Weights of a small GPT-style language model, trained from scratch on English Wikipedia: attention and MLP in parallel.
MLP neurons of a small language model. Each row is named by its layer, matrix (up: input weights; down: output weights) and neuron, and shows model dimensions 304-399. Each number is 200 + 40 x the weight over its row's rms, rounded and kept within 0 to 999.
After each neuron's rows, "fires on" lists the tokens most often at its 100 highest values on Wikipedia text that the model never trained on; "fires in" lists the words (lower case) most often at its 100 highest values on Wikipedia text that the model never trained on.

L7.up767,205,203,208,249,224,185,238,107,181,222,266,196,203,139,221,249,302,188,169,274,225,161,140,174,227,195,254,154,158,212,165,237,226,210,143,163,237,148,207,167,197,217,267,209,185,205,165,212,200,210,152,168,181,214,191,157,158,268,195,254,255,139,208,180,155,303,193,229,206,208,222,172,165,173,186,228,144,219,204,262,190,264,168,189,229,215,305,193,210,153,222,204,217,300,180,246
L7.down767,218,232,246,189,177,212,224,222,169,207,169,185,253,297,152,215,224,157,159,195,163,212,250,160,245,161,305,240,229,192,189,219,253,144,135,213,252,116,182,184,174,180,299,235,187,270,284,173,248,128,185,176,205,125,344,203,170,158,154,279,279,235,157,201,255,159,208,184,184,204,159,134,130,189,140,248,212,229,184,187,255,156,145,176,187,315,246,237,223,228,200,138,170,198,183,255
fires on: " an", "An", " An", " Ra"
fires in: "an", "animal", "anomia"

L7.up547,213,198,216,240,210,191,236,304,195,127,165,202,158,157,241,217,233,266,215,150,249,241,179,208,181,191,132,290,289,234,59,209,275,210,155,273,198,214,197,182,171,132,190,122,289,218,192,242,211,251,226,229,188,118,244,213,191,258,161,175,220,230,254,184,227,249,164,119,150,108,168,243,195,225,162,209,253,294,225,218,124,179,155,132,150,265,228,231,186,163,276,212,187,190,220,234
L7.down547,226,294,198,141,143,253,168,175,236,226,193,254,191,151,192,152,164,181,204,273,161,182,237,192,160,162,239,193,226,173,292,172,187,174,274,104,234,197,181,244,172,204,238,244,195,240,176,248,230,179,203,141,246,227,147,143,202,178,192,264,185,283,137,204,198,154,168,234,167,220,252,153,238,187,228,139,239,146,150,184,213,239,273,256,221,218,236,171,237,256,118,234,277,196,212,209
fires on: " the", " but", " and", " as", " a", " only"
fires in: "the", "but", "and", "as", "a", "only"

L7.up101,168,281,205,165,196,175,175,202,198,193,160,201,166,182,225,236,198,201,143,186,222,204,131,216,210,178,138,243,247,217,188,86,215,166,163,187,136,249,233,253,260,204,216,123,194,214,184,236,181,203,180,224,163,267,251,279,203,130,207,132,315,191,204,221,188,182,228,254,233,245,229,233,302,212,208,167,201,213,210,220,199,121,149,264,214,208,226,219,195,220,180,188,146,164,244,218
L7.down101,223,178,179,255,158,201,254,199,280,186,210,215,152,225,209,165,187,158,162,136,210,143,183,170,166,177,193,255,141,190,263,180,177,170,232,194,184,88,224,162,142,201,220,160,167,188,282,204,272,120,219,157,191,186,176,147,226,182,237,273,227,181,238,179,169,229,187,101,174,207,227,240,182,211,192,91,163,217,265,223,260,237,167,167,210,99,195,230,247,203,172,252,169,235,222,218
fires on: " of", " de", " in"
fires in: "of", "de", "in"

L7.up1213,121,213,158,118,229,101,239,184,201,274,243,188,142,210,216,213,179,212,240,240,158,174,203,230,175,261,204,178,214,175,152,150,234,175,197,210,128,179,277,174,276,198,186,127,203,174,106,233,263,220,197,168,225,242,230,242,210,253,181,262,132,116,206,261,101,153,184,241,180,196,182,229,209,120,267,164,213,207,277,148,227,190,285,188,235,205,206,206,227,240,195,183,198,258,211,250
L7.down1213,167,180,215,226,201,175,152,149,231,160,207,151,213,194,159,136,176,198,262,261,184,194,153,227,167,196,162,268,199,211,134,217,217,185,181,153,219,193,203,222,218,151,173,221,215,207,258,148,193,213,153,216,198,167,199,197,245,161,218,201,194,160,161,171,207,211,260,163,139,198,146,197,185,245,170,77,230,177,182,256,211,172,195,214,202,174,280,142,205,216,157,236,181,228,235,204
fires on: " at", " the"
fires in: "at", "the"

L7.up651,245,193,162,270,181,162,126,206,147,212,125,137,147,206,220,204,258,303,190,240,215,184,176,173,180,211,229,164,203,180,141,107,299,177,290,179,185,184,266,164,181,237,181,198,142,179,206,160,261,208,146,191,184,193,144,184,203,216,158,188,298,214,221,172,147,173,226,197,230,224,212,163,211,208,243,167,201,217,128,211,235,135,234,249,223,161,176,80,201,189,141,213,170,211,227,214
L7.down651,195,208,253,157,152,250,321,178,185,187,190,141,122,178,186,230,149,182,217,152,218,277,191,211,244,186,192,180,144,218,217,179,243,226,195,171,231,279,218,241,271,185,262,226,230,173,179,215,234,191,154,114,247,188,216,213,205,218,206,232,179,219,192,216,180,164,190,29,266,158,256,213,227,214,183,121,174,160,190,218,232,200,163,243,226,199,226,204,179,208,146,254,181,207,215,256
fires on: " and", " but", " However", " also", "us"
fires in: "and", "but", "however", "also", "thus"

L7.up1491,195,195,261,151,237,220,269,240,154,176,219,205,232,285,162,234,207,261,214,177,217,206,141,117,227,236,220,283,178,195,281,126,228,148,271,220,138,153,310,314,230,86,248,109,173,230,138,211,154,218,160,144,228,192,234,102,158,271,202,287,192,159,210,239,225,218,214,252,233,253,114,244,179,167,163,202,104,145,173,224,184,254,235,269,139,198,175,219,235,181,186,123,240,180,154,154
L7.down1491,201,254,208,245,259,221,232,175,185,202,184,186,170,177,230,165,177,154,198,161,169,226,189,190,211,219,231,212,179,151,164,203,225,237,231,230,276,231,228,137,194,214,189,166,210,163,254,198,202,211,203,196,172,198,181,139,159,179,181,188,153,208,228,187,196,170,206,154,274,195,149,150,197,250,183,214,233,159,170,171,214,194,178,232,289,145,220,160,166,256,192,261,115,216,235,195
fires on: " as"
fires in: "as"

L7.up1370,240,214,128,180,253,190,223,214,186,186,248,176,210,196,208,209,149,265,140,234,276,232,177,221,288,130,250,161,230,289,155,207,179,226,251,186,199,138,289,231,190,224,165,140,272,183,241,212,230,265,164,220,193,184,139,151,198,197,184,142,269,131,168,227,158,177,247,227,184,211,199,243,224,255,247,198,215,160,245,239,218,178,126,136,272,210,162,179,242,132,147,174,179,194,211,254
L7.down1370,219,246,168,189,131,190,148,208,305,142,117,157,285,85,185,282,218,206,213,229,175,217,148,243,162,191,181,214,274,171,218,193,163,181,206,197,178,280,132,185,211,236,148,150,213,197,261,164,144,154,176,189,237,177,156,258,212,151,234,182,137,212,156,181,267,116,172,187,170,276,298,163,184,184,153,276,210,224,176,249,204,184,228,215,136,119,155,178,223,232,200,273,203,236,117,200
fires on: " in", " on", "ot", " its", " at"
fires in: "in", "on", "rothe", "its", "at"

L7.up1477,223,251,178,234,171,190,222,127,177,225,280,272,246,239,221,225,325,156,198,258,226,80,212,192,270,162,194,215,261,172,234,236,196,281,190,215,242,154,205,200,291,191,207,230,117,225,205,263,181,203,193,203,263,280,182,223,239,300,176,242,237,190,182,169,113,198,166,224,191,297,215,220,228,236,234,202,188,177,207,216,174,187,186,171,201,203,233,175,205,211,186,124,135,209,128,216
L7.down1477,174,189,223,178,182,203,213,156,210,225,283,191,149,270,221,111,263,202,191,219,187,206,179,169,250,274,141,203,257,128,246,193,186,174,179,166,171,192,193,188,250,190,215,192,178,231,244,191,173,117,224,220,197,145,231,189,154,245,176,223,226,238,161,222,192,155,267,160,170,247,163,174,161,246,245,224,152,180,161,235,91,131,139,188,240,238,191,244,237,160,238,232,240,182,218,245
fires on: " an"
fires in: "an", "animal"

L7.up1723,215,296,169,103,200,190,210,264,232,191,183,261,215,185,221,137,193,181,179,151,226,202,143,184,190,158,209,173,204,242,247,197,225,167,221,193,202,93,191,236,218,221,343,143,190,180,196,229,245,138,273,194,105,176,230,213,207,201,271,262,123,151,246,114,165,250,212,289,125,223,181,240,263,252,219,232,175,219,201,195,175,232,183,220,250,151,232,150,248,214,203,146,171,178,197,202
L7.down1723,196,288,191,198,157,148,152,197,180,188,236,199,175,156,225,236,219,204,252,199,164,221,138,246,236,271,238,259,225,176,152,305,203,145,241,169,187,223,161,198,224,136,181,247,190,229,219,155,195,234,159,211,216,199,213,253,180,212,173,212,138,262,239,200,223,90,241,181,204,215,176,179,225,194,130,179,174,152,217,156,150,198,174,189,233,190,199,196,158,213,171,286,161,171,142,130
fires on: " a", " is", " of", " as", " was", " originally"
fires in: "a", "is", "of", "as", "originally", "was"

L7.up1139,247,250,216,223,191,253,141,149,237,226,133,205,172,160,203,184,226,215,167,202,123,197,289,233,243,238,199,186,271,193,162,121,180,240,164,213,204,159,188,238,189,176,133,125,153,203,169,227,220,177,280,166,225,122,180,240,195,248,236,221,190,216,228,208,206,236,217,126,176,167,202,132,176,214,156,218,142,215,203,178,127,254,237,203,163,268,170,138,226,210,259,190,154,188,249,185
L7.down1139,227,243,179,171,201,163,189,163,253,249,184,150,255,198,188,213,225,164,227,135,258,150,183,113,239,158,215,145,158,127,214,257,242,207,259,185,195,191,165,245,199,206,267,110,186,117,192,246,234,240,272,207,168,221,239,200,155,261,224,165,227,254,247,114,222,159,138,190,246,286,235,168,229,175,208,274,129,165,242,190,208,170,223,153,223,171,218,231,165,180,185,153,181,248,193,172
fires on: " the", " of", " as", " up", " not", " at"
fires in: "the", "of", "as", "up", "at", "not"

L7.up1242,197,230,102,200,232,214,193,223,191,208,157,209,119,189,213,183,192,218,160,200,239,195,213,227,200,191,189,200,219,163,236,217,215,150,262,199,168,167,226,212,238,110,195,185,261,175,216,135,152,193,209,200,132,127,155,140,190,208,175,200,283,127,188,253,191,255,172,251,199,169,162,239,216,193,191,254,176,205,200,201,172,138,217,197,151,183,155,119,262,215,133,178,222,161,180,131
L7.down1242,297,189,277,215,185,233,187,302,220,196,202,126,226,246,270,124,238,144,176,184,148,180,192,198,240,201,236,207,233,146,212,203,206,154,152,215,232,173,223,250,227,183,130,263,214,130,235,204,122,227,225,207,244,237,187,151,209,222,226,174,228,225,183,251,241,230,208,198,193,209,170,198,201,195,177,187,146,161,164,154,172,139,212,229,241,185,130,230,133,197,209,201,170,188,197,204
fires on: " as", " was", " is", " As"
fires in: "as", "was", "is"

L7.up2471,186,213,179,218,192,198,188,183,207,141,199,244,93,169,204,153,186,275,193,159,168,257,248,217,136,209,272,239,222,239,207,213,224,208,238,276,231,252,239,193,174,223,135,152,181,153,162,174,185,341,182,208,268,204,257,191,140,217,208,201,256,138,210,179,150,250,222,177,260,134,173,236,191,212,203,170,216,195,254,155,210,263,205,193,195,203,242,172,175,187,204,254,115,220,222,171
L7.down2471,144,233,225,191,142,244,187,146,171,161,232,144,237,231,189,224,208,146,231,121,220,200,201,197,253,203,139,112,182,200,221,214,189,201,199,147,219,186,198,145,181,235,271,190,210,219,190,228,194,89,212,185,178,83,200,273,205,213,162,219,185,219,222,164,207,165,214,108,110,280,283,162,201,192,197,153,252,230,173,168,200,189,160,215,229,217,218,217,192,190,250,128,234,150,256,139
fires on: " the", " and", " top", " of", " main"
fires in: "the", "and", "of", "top"

L7.up817,311,240,204,182,248,184,133,258,164,215,223,161,205,215,187,256,237,204,194,224,123,162,263,198,211,272,256,173,219,222,186,158,129,216,171,152,247,132,238,175,206,223,143,252,165,183,238,213,235,188,197,243,247,211,229,215,143,189,210,286,251,200,224,212,171,234,213,205,224,279,178,173,176,240,239,265,130,217,138,261,168,159,98,192,210,237,307,184,191,211,207,174,217,214,189,158
L7.down817,244,179,295,111,270,161,199,206,230,173,225,152,193,217,174,221,212,127,203,286,200,148,238,157,212,172,226,221,159,164,296,188,209,213,145,156,241,212,156,143,265,159,180,127,243,174,222,190,211,133,214,271,178,225,227,181,144,263,239,184,182,243,262,235,209,221,219,226,170,242,212,201,192,253,192,239,205,243,215,156,207,119,236,206,266,227,183,221,189,218,190,189,225,248,169,184
fires on: " an"
fires in: "an"

L7.up1243,109,246,213,172,257,176,168,198,276,204,180,122,188,122,239,183,223,221,203,226,260,240,240,238,228,138,249,236,196,189,193,181,221,169,198,250,143,226,160,240,291,222,209,145,189,238,189,117,152,179,291,224,106,218,176,190,273,180,190,213,216,217,158,203,220,237,220,197,127,253,132,118,197,208,184,199,165,157,168,229,251,232,194,164,262,219,198,160,184,219,179,158,147,179,309,255
L7.down1243,170,192,158,184,280,173,202,254,227,170,188,167,259,172,121,208,159,241,290,76,233,161,138,218,194,188,265,197,202,241,226,188,184,162,229,285,141,164,231,206,214,213,232,213,266,225,239,274,259,214,199,211,192,234,291,181,155,204,247,147,230,187,201,253,149,174,192,190,169,251,156,278,230,202,179,225,183,278,167,219,230,136,230,212,198,170,231,262,315,145,122,166,194,108,190,185
fires on: " in", " of", " out"
fires in: "in", "of", "out"

L7.up169,247,233,237,238,207,160,241,234,184,242,205,186,128,161,245,213,190,196,154,214,219,148,218,214,279,250,215,163,189,157,185,203,218,270,183,182,280,206,215,183,190,250,173,248,233,197,189,205,233,229,172,222,196,174,231,158,168,228,252,269,107,199,136,230,110,149,212,190,215,304,215,274,181,222,177,168,109,186,179,183,228,227,254,237,173,182,239,128,198,243,130,251,203,216,205,232
L7.down169,189,191,234,120,196,162,131,213,241,194,221,147,128,87,240,280,156,151,171,234,253,176,159,205,221,198,243,250,113,234,238,206,215,263,156,205,200,199,165,229,152,221,264,197,150,259,132,169,164,214,156,257,170,198,161,156,207,169,109,161,196,252,177,180,243,196,190,268,158,229,246,153,189,208,212,258,270,223,169,209,206,236,225,193,226,232,174,194,253,174,120,244,200,219,264,206
fires on: " the", " over", " around", " late", " about"
fires in: "the", "over", "around", "late", "about"

L7.up1091,166,216,196,155,255,142,180,233,197,225,161,188,194,124,250,176,239,109,216,191,302,165,223,272,199,219,158,152,179,252,230,195,168,168,192,182,222,201,172,219,229,223,208,269,270,133,209,212,169,117,266,142,247,257,328,188,245,277,255,149,256,263,220,198,203,153,137,158,182,251,201,228,177,207,194,154,264,248,110,164,222,197,214,191,147,217,151,190,188,268,218,254,168,200,248,121
L7.down1091,233,187,218,122,127,156,175,186,215,183,194,191,177,214,220,141,210,173,259,209,152,238,192,263,185,195,276,231,257,224,232,232,123,274,132,273,228,205,98,282,288,223,237,196,177,125,209,235,163,152,207,207,208,304,224,224,269,172,240,186,255,178,202,167,243,224,171,111,165,207,199,251,160,207,110,205,174,180,161,175,166,187,193,243,227,161,167,209,220,149,191,210,207,164,225,170
fires on: " to", " in", " of", " by"
fires in: "to", "in", "of", "by"

L7.up2544,241,171,164,234,214,167,312,194,184,218,263,235,206,225,180,189,146,248,204,182,159,81,226,212,204,307,221,238,182,159,225,173,213,256,183,221,232,169,177,203,199,196,189,217,255,188,170,252,187,136,148,181,268,206,220,150,152,191,180,240,192,212,115,200,159,213,150,218,218,205,206,153,115,241,197,212,265,268,172,176,234,118,176,180,214,192,240,208,233,202,179,203,242,206,167,159
L7.down2544,179,171,249,229,166,134,202,223,260,167,259,176,253,284,242,229,155,168,185,202,209,164,228,186,170,217,217,230,163,263,144,159,135,177,156,234,232,201,84,243,165,191,240,239,272,258,189,144,131,199,199,246,190,168,192,186,248,199,237,204,228,207,159,196,151,220,158,175,227,139,253,270,148,240,127,216,122,225,187,211,229,174,234,180,193,158,235,196,234,186,278,174,181,207,262,196
fires on: " 1", " an", "1"
fires in: "1", "an", "anomia"

L7.up1316,186,193,205,153,270,242,280,142,198,181,221,223,155,177,222,167,157,207,220,183,221,268,178,292,155,154,169,145,185,130,180,176,118,180,143,242,167,172,309,192,322,176,227,167,212,183,175,150,182,209,113,183,215,262,197,137,188,188,247,194,193,215,223,242,203,221,214,199,218,150,156,254,216,134,209,272,232,196,177,249,157,211,207,187,162,198,192,152,174,148,176,172,199,149,148,283
L7.down1316,214,222,156,188,138,140,175,196,298,180,195,180,191,268,163,285,138,98,216,200,214,188,154,220,186,176,174,239,206,181,174,215,174,265,212,229,164,237,226,194,178,223,166,204,231,199,229,229,243,195,180,189,200,178,196,222,155,172,182,222,194,194,159,225,242,175,206,193,282,224,150,226,187,267,150,232,176,189,204,189,261,183,189,164,120,270,199,166,150,219,166,222,210,210,192,268
fires on: " in", " at", " from", "In", " In"
fires in: "in", "at", "from"

L7.up429,255,227,128,130,299,181,236,222,89,238,210,161,206,202,143,146,196,184,171,216,219,168,171,135,259,215,136,252,219,173,220,169,213,169,158,196,229,229,217,229,126,139,169,189,229,273,179,254,246,152,191,229,144,170,218,200,233,206,210,193,268,222,148,175,198,221,227,234,222,171,85,241,199,157,216,224,176,178,203,175,227,178,226,184,203,179,189,121,196,284,272,175,310,236,104,192
L7.down429,225,267,209,127,197,204,182,187,150,208,196,162,261,207,269,268,211,250,156,214,172,150,99,224,146,240,180,236,278,196,217,151,127,162,246,210,186,271,227,231,226,98,198,161,227,290,217,189,142,239,133,204,240,204,215,192,186,204,142,199,156,315,211,136,209,173,195,196,237,170,138,159,183,184,215,149,154,206,187,196,186,214,236,250,203,147,248,185,185,202,204,180,104,163,200,238
fires on: " as", " is", " but", " and", " was"
fires in: "as", "is", "but", "and", "was", "who"

L7.up161,109,178,174,135,156,152,166,193,189,149,216,226,97,229,220,171,133,235,166,172,202,167,263,184,209,190,194,171,202,192,120,244,218,148,233,165,216,193,151,188,151,242,264,205,157,128,272,221,288,183,232,228,259,153,217,193,177,277,221,213,232,132,283,250,185,219,176,214,195,174,133,158,207,191,170,148,156,294,196,211,180,209,227,195,252,133,204,201,212,224,160,132,175,180,215,219
L7.down161,203,115,196,173,231,220,186,160,233,222,168,242,215,188,251,154,199,265,161,223,201,177,169,216,242,201,261,254,182,141,194,180,129,125,278,289,170,281,178,160,185,163,202,129,219,223,149,183,213,169,141,130,182,197,143,166,197,289,250,192,246,144,235,151,196,175,210,179,126,221,145,233,215,201,195,254,155,154,178,207,233,294,241,92,227,154,206,155,222,179,179,186,253,218,259,265
fires on: " a", " as", " of", "c", " an", "C"
fires in: "a", "as", "of", "an"

L7.up2387,224,214,130,213,271,131,189,166,188,229,166,180,255,135,146,188,211,236,212,179,158,198,250,199,124,143,153,283,195,234,180,183,149,152,196,240,191,165,210,239,170,202,186,196,174,164,214,157,228,243,246,220,250,198,225,258,271,181,183,207,267,208,218,178,232,180,222,223,210,217,147,200,230,188,195,85,248,233,176,172,191,201,179,158,201,195,239,210,218,229,201,172,150,209,264,228
L7.down2387,187,205,259,241,122,219,229,191,164,189,159,164,166,208,249,264,175,173,317,212,209,257,192,155,218,210,161,235,223,151,188,179,154,154,218,137,150,298,286,275,175,195,279,260,201,143,211,207,226,183,236,179,254,225,240,129,182,293,164,202,240,242,171,243,292,150,171,212,190,148,180,154,181,144,111,206,171,298,197,180,226,242,184,129,174,205,143,186,174,233,162,280,215,248,274,280
fires on: " of", " May", " April", " her"
fires in: "of", "may", "april", "his", "march"

L7.up2268,203,204,136,145,315,187,265,218,251,98,248,158,205,109,161,248,275,191,177,217,204,173,218,182,210,162,159,196,187,205,205,178,287,303,158,151,159,155,271,220,170,244,281,165,183,257,214,253,248,291,163,120,220,160,251,159,197,137,203,216,155,259,226,217,177,138,133,258,241,202,173,163,217,197,106,216,163,203,144,146,176,228,246,109,218,188,192,188,214,235,207,196,217,237,224,191
L7.down2268,212,245,220,223,239,164,238,178,216,219,216,157,265,145,238,222,219,182,149,207,140,298,206,276,171,178,189,133,167,208,205,208,176,247,258,126,116,251,223,228,215,245,213,152,178,184,156,249,238,129,171,244,178,181,181,206,207,209,141,237,223,184,145,267,165,247,187,209,215,242,206,169,169,176,157,195,187,201,206,264,258,216,234,243,134,169,208,172,225,217,125,233,144,223,255,295
fires on: " in", " the", " on", " In", " to"
fires in: "in", "the", "on", "to", "of"

L7.up2384,198,212,214,248,238,190,172,222,223,184,172,143,185,224,193,239,171,189,135,168,212,212,212,206,239,179,209,256,227,233,217,251,177,98,178,218,227,191,288,189,199,182,181,158,228,265,231,195,144,222,243,162,220,130,254,237,193,151,152,195,199,233,249,174,174,162,168,269,263,182,220,205,158,216,182,171,171,211,216,232,197,126,194,222,144,179,189,254,218,240,235,258,181,180,206,229
L7.down2384,185,229,292,257,179,140,196,188,137,174,232,232,169,180,184,136,217,186,263,171,235,176,185,184,130,192,211,175,225,169,266,218,185,180,226,149,192,265,239,181,174,190,198,165,214,264,237,231,201,181,206,165,263,227,195,236,236,155,216,272,267,170,216,269,218,123,163,113,239,226,224,188,141,266,244,229,206,182,178,222,218,142,191,153,222,209,237,174,188,182,188,232,154,220,214,176
fires on: " as", " As", " of", " professor"
fires in: "as", "of", "professor"

L7.up2068,144,186,234,165,247,205,211,185,141,231,158,220,308,151,168,164,161,244,193,222,191,190,181,205,222,179,220,212,228,231,164,197,219,185,244,237,181,199,194,173,275,205,219,244,241,216,193,216,252,187,205,235,192,77,232,213,204,214,214,162,177,210,193,212,248,168,151,228,176,205,128,188,189,247,198,300,191,226,237,175,205,174,181,185,140,291,190,84,231,210,148,281,218,207,229,282
L7.down2068,189,191,200,189,125,258,218,201,112,154,170,203,185,253,188,210,229,184,162,251,223,158,159,133,140,177,216,209,109,226,190,179,214,248,162,220,253,183,216,232,154,226,169,181,199,231,179,189,127,161,270,201,146,139,211,229,214,238,226,194,180,167,254,201,226,170,162,260,261,193,140,159,115,206,241,154,200,164,136,157,164,248,208,243,142,179,159,249,237,142,253,241,179,158,141,96
fires on: " is", " was", " most", " considered", " as"
fires in: "was", "is", "most", "considered", "as", "were"

L7.up1543,184,210,198,225,225,146,176,156,291,140,199,196,182,186,237,184,241,180,240,148,211,225,203,239,189,200,115,256,232,150,210,258,215,195,253,228,172,259,178,220,253,203,258,172,157,260,235,173,289,183,215,264,173,186,164,218,242,207,269,142,183,192,229,167,218,233,235,267,158,120,189,136,233,246,248,212,183,225,150,213,215,254,222,265,123,240,159,263,206,232,197,148,192,214,310,223
L7.down1543,108,216,173,233,207,158,181,213,287,228,205,247,196,179,308,149,160,220,252,189,228,233,220,298,223,169,142,215,280,218,240,215,200,200,186,213,276,166,188,199,152,150,182,163,184,180,227,152,271,216,208,169,174,175,193,233,189,129,222,251,149,189,249,137,247,209,242,202,164,211,218,186,267,187,166,204,207,211,207,228,178,60,214,193,280,218,189,195,253,210,175,247,254,173,152,229
fires on: " in", " from", " of", " until"
fires in: "in", "from", "of", "until"

L7.up1313,271,235,224,129,213,154,207,206,159,164,275,181,232,230,233,170,217,250,239,176,205,214,210,184,189,233,178,261,172,243,184,186,237,261,245,216,214,176,197,215,75,241,215,225,133,198,238,199,194,174,221,256,213,208,192,146,247,161,188,144,242,136,146,277,242,182,164,166,186,161,224,233,227,286,197,149,189,160,174,201,187,282,155,186,172,170,192,128,230,271,118,197,246,223,247,256
L7.down1313,252,164,215,194,197,181,133,212,201,218,199,239,148,173,195,172,195,170,189,214,186,210,229,221,243,265,213,210,262,244,200,195,217,203,206,260,166,220,227,277,172,217,235,234,220,189,156,240,166,200,173,144,188,178,136,212,125,260,130,215,204,201,171,183,183,201,206,135,271,148,151,228,231,215,204,194,192,219,203,202,197,230,172,232,189,156,187,273,236,182,230,182,209,195,247,222
fires on: " the", " a", " an"
fires in: "the", "a"

L7.up1854,164,117,167,165,163,227,183,231,191,219,158,238,209,182,173,140,273,133,176,87,199,195,210,243,207,177,144,172,229,199,198,173,181,232,259,193,258,271,174,224,110,247,191,164,234,182,288,252,241,87,255,219,190,211,263,237,181,166,170,189,202,141,208,240,150,117,181,205,223,204,253,193,222,197,158,172,219,215,271,173,166,216,149,158,240,203,157,233,237,104,204,182,205,197,233,215
L7.down1854,195,277,194,200,150,172,255,248,190,202,218,220,129,156,196,234,137,205,191,270,217,206,206,169,192,305,211,231,222,177,262,224,216,158,223,236,260,200,187,163,243,152,230,166,196,192,214,166,148,216,217,167,135,192,196,240,225,214,292,210,152,205,215,160,240,247,107,224,295,182,221,211,149,230,232,180,206,144,171,205,174,217,244,202,203,202,218,191,197,230,236,170,165,209,160,203
fires on: " was", " of", " including", " is", " as", " include"
fires in: "was", "of", "including", "is", "as", "include"

L7.up885,173,172,219,295,259,206,189,266,278,173,244,164,268,189,170,188,209,220,213,249,200,147,165,229,191,196,136,219,147,211,112,194,185,156,191,162,211,225,206,173,191,284,197,197,135,194,171,194,186,200,164,172,189,181,182,100,174,186,173,176,219,165,165,271,270,143,174,151,172,238,191,230,232,169,172,191,143,205,163,185,197,243,217,301,204,204,161,221,267,119,143,132,206,213,186,217
L7.down885,150,179,189,134,205,207,269,269,151,231,192,258,277,257,161,236,212,230,212,164,223,196,222,182,242,136,141,144,163,191,212,244,231,222,264,216,171,253,191,223,169,190,252,162,232,190,159,207,231,212,234,232,158,165,197,176,193,188,116,299,142,225,140,197,238,196,126,280,178,209,265,236,238,162,172,204,243,215,209,166,198,224,220,172,248,213,190,184,187,193,192,237,268,159,237,227
fires on: "'s", " his", " rep", " death"
fires in: "s", "his", "death"

L7.up2006,125,190,186,88,235,157,237,214,137,146,285,222,176,221,196,159,269,112,183,117,249,212,184,198,258,179,169,180,233,200,177,225,206,195,232,266,233,187,203,151,212,293,159,188,209,251,243,180,248,251,206,295,155,182,189,243,208,243,167,205,166,176,265,234,226,235,185,246,168,194,179,207,227,167,236,182,183,177,164,207,244,162,226,137,291,238,267,191,212,237,116,138,210,233,248,288
L7.down2006,250,161,167,213,155,176,223,194,209,241,241,162,189,226,174,185,181,230,250,186,234,228,165,168,236,183,225,158,208,257,237,195,283,135,166,205,194,195,196,186,178,188,170,192,194,235,199,185,124,188,245,192,186,177,171,140,123,134,233,192,236,203,178,168,183,178,202,184,189,238,182,236,194,227,273,133,158,142,203,202,212,268,349,100,210,171,214,231,255,184,193,174,258,133,141,212
fires on: " the"
fires in: "the"